MLP neurons of a small language model. Each row is named by its layer, matrix (up: input weights) and neuron, and shows model dimensions 0-255. Each number is 128 + 24 x the weight over its row's rms, rounded and kept within 0 to 255. Numbers have three digits each.
After each neuron's rows, "fires on" lists the tokens most often at its 100 highest values on Wikipedia text that the model never trained on.

L5.up832:121130111151163114098128088138097118148206108122123138128150154145133103132154118147154131114145129119087094130142116134164156089167126129127154160109097127112087145150119102156110128138172094156151162102112104111149133146154124119131107118071125128133176132105103175148150153144117113134109076156107109145082116079160145109168144092103121083152131131104142110165162103165100164127138075114113085118096136123145116129157116153130078106137089144150112121143106144108102111168150118146126115145113147133136130109110076120143150107178118127109105122107184090087139072118125113157138149143149116134121132115138125142114146093083133113117177132154107134156129144136182128151147131139121180143110162145158122135113154147101162139103114118089147149108121110111117120136124143
fires on: "e", " the", "\n", "l", ":"

L5.up883:117183111132161131105130079102119117158097119150118109149157143130192113164137175107118105123109135142139125145131160142107088131125143131119160133160108128092104101127122141156112102125138085044109165112102094130150092132136105147101096104128130098143104146121162091083175101126137149138150096133152105116159150134101161162149155120163102125164109115164114123111138089148152187114146116159154062131099125153156143128152121115110114157091167108098147094127101156131112171098105116131155129132153139095106120177144099129114162140150145105152121118150101120088102097145154102113095116147142118117186125180125140144147114100124134136144097139111107112122133090113156125126109145116154128160120134142127151133157134132092143118124115138092146152127133143090129098142143096
fires on: "on", "p", "ed", "ing", "es", "ander"

L12.up1797:126143142142113117078123093088145094141098124125141107157102159117126144147142114115134108091152125115143149132092109168115154100126091133101119124144123136165107170120106119115104139170124105171131095095154163112157140150130135111115138179123156104122156138112136154124119167090135129124152151112118080162105138126117121104127115076100162133095092144098118130130102096125124112146110130142154106109140101159108143137138117131098122175137120087150151159158108145152190161146104159119130118107135152131122108108133141169119140112135158083178124140152087142114093123149095160119105169131156099136152079117109119118160178128151150078134159147105152102146138141126131141165146093097148102108154117180090138127100125134167101136037113130141137146139101137112146135157139104
fires on: " dist", "em", "ist", " em", " inst", " sim"

L12.up993:152101126134149156125085137123115146148136159178141142148092132123183082124136135156126155120154140144114125110136125144148149162097144156124120136119135097140098130097124091122119040167189124081122104111094122094145148105153087117125139109109125144120118109158106129094127106113135081145126122104092093147141166149107141105210137090073096120125128126120144156144137135143137121120159130118142142097136122121179124107154113171099109117114113140145166156130114154148100125170159108152127156100121147139104140144128112102135145120109141152145125150154101110085120072141170121126112174143147159158139128113101107144121123118085134120125109149189138153113103154069143137099123124131147133162117163132127085146115090127130125141138154157108085119128091145144092116142116119
fires on: " ", " the", " de", " f", " De", "\n"

L5.up1974:126131133154115120165163120106084105141119121118092095161155144136143105129103111103126137165138107145142130123104096151138165132135130182166092094134104134120136162132094128122087146126160118141138159143132165122103127152126091079093129093118131102126149154125105168159090143210095146117079109132149140116141109076080119106110143116151146145118144122114143137133090131137099184117097135133116115167129107114095158149152145141165102135168116160128092119131135130108141141165145115094158111157116126133101107140125109145139098101139128137110133164137119107082103110125134063100098129166139106131137123113103134122137098104106124161128134133184128122143119111120147110139151118145108104130118164156183120155119201165142127095140136145066140138101117162102114162120162128
fires on: " elect", "it", " the", "\n", "\n\n", "ess"

L5.up1710:110179131155132081133128153107138153125111130161148113134116097104067135151169180111155142169136112178143126119145143079150120143123116108146137125106133115139164207115154097175142142138092149156118135131128115121093132129116124070135121110118156129110093153083091106164088125115115143164117110112138148121101092066137077134123152110175135114187157160130134148129125146114127136134144127113136106073098112140080159107126121154164146128151134145152116087081142141084119110115151125111126137114168100136134107150112100151098154144133119165120109133166166139119113129106103131108168124109158153105116150137145128133136102133097097145116104137141129167161140152164108105126121142155145123151128125125142147116112127166124148109104093122146115141058117104145119091120105115
fires on: "ain", "ing", "it", "iving", "ained", "an"

L5.up1210:127152137145147109121128106105110146131091168126103115123167115146101084147121137057102178165127162104103125122127129167175127125139139145124132139119135120142101139187131140143146084130146124140133129113148143150091126106145093127133133149108145106117124162134166182134147111160090134134110179128111122157098082158135123136112093133155063099154160115158131113056137116119135139115117134123144145104077100148145108140086144106111153128141181105146114125136116116142133115105124112126160107131118120146119097138098110104136156141159098089128138129145146138085140088144185117094128162109152113122135122147153115135093142136168113143136084134182083119115136143139133153097132090099104103140118094116165083143142107149134168125153065125113152146149138143109110163128126091
fires on: "on", " of", " the", " in", " on", "ing"

L5.up1319:121141141102120098104157087156142116143076109167086137116109117127124111170175147138144120116148132140137143125109118129080065165129108101108119172116149168127141127140160138187139131161130174144142194111137102122147084152111138121126127115135125161064092105095154110102081104135125136125151129156153156104118157129138097106106122092125157121134141142105091153113139110109117106135133141071136114136120105126091127099135136088116133113120135104120153097092146108098166092115114127154134104095125133094122154125128135134117109145146124153099155140131182141134107145097153144061157120117131128119167137138118130150132072110102153137157090121141111146101086156147112133092149103120123162113132122134123130113173149120096139125135127168185157138091118154162168155135136152
fires on: "ing", "t", " she", "ub", "he", "it"

L5.up635:139165170101130106152111117133114121156104147145117067113135151120098096134136145098154123129139130123129091113140089163157131104111119122136160149142118117131080092074137129161176116140134130107104084152183132100132126091155138164118147145091181118122095123090135107129128193090094091180139098161141111103140101136158090111160141149102171122140129088110139130136129092126161126121114133142137122089120159161151127105134167115115144138138174110115108139095121145116146131158161091109178155112120167160146097146111156134124128110121124134120157125105084155104115133147140118125162125117127110144151160113113154142135130128140111150150142080173147154124130095119136150126168131110085088143091115110112094134146120108110156130173133119165093126142137141110074127180120124
fires on: " of", "=", ":", "ing", "en"

L5.up127:116079149104118163126100129121156125191167133087129111122140136096132121113103085137144112115115140119110132141180136151135146098098135145120084143131101126127092136077113132113103112203172130103141120106108113130163140145145113099133153117120093064131142116101079151137118114085148108148150132140126119115154107124155148098184127147106113163146125127136111097180098098114157122151140093136148118112117163123161156133134155142158126134157106120115122121149172136139103155152124129127124128129134135145110115127114137117116150102137114166142097163145179158111125131142129145163085116117134133116079150123169139128104202097133107120129137149145163164139112158101110099167145109148131114156141141116084123096121128106122167127120132079102146146165102073172110139092133091
fires on: " the", "a", "l", "lo", " place", " from"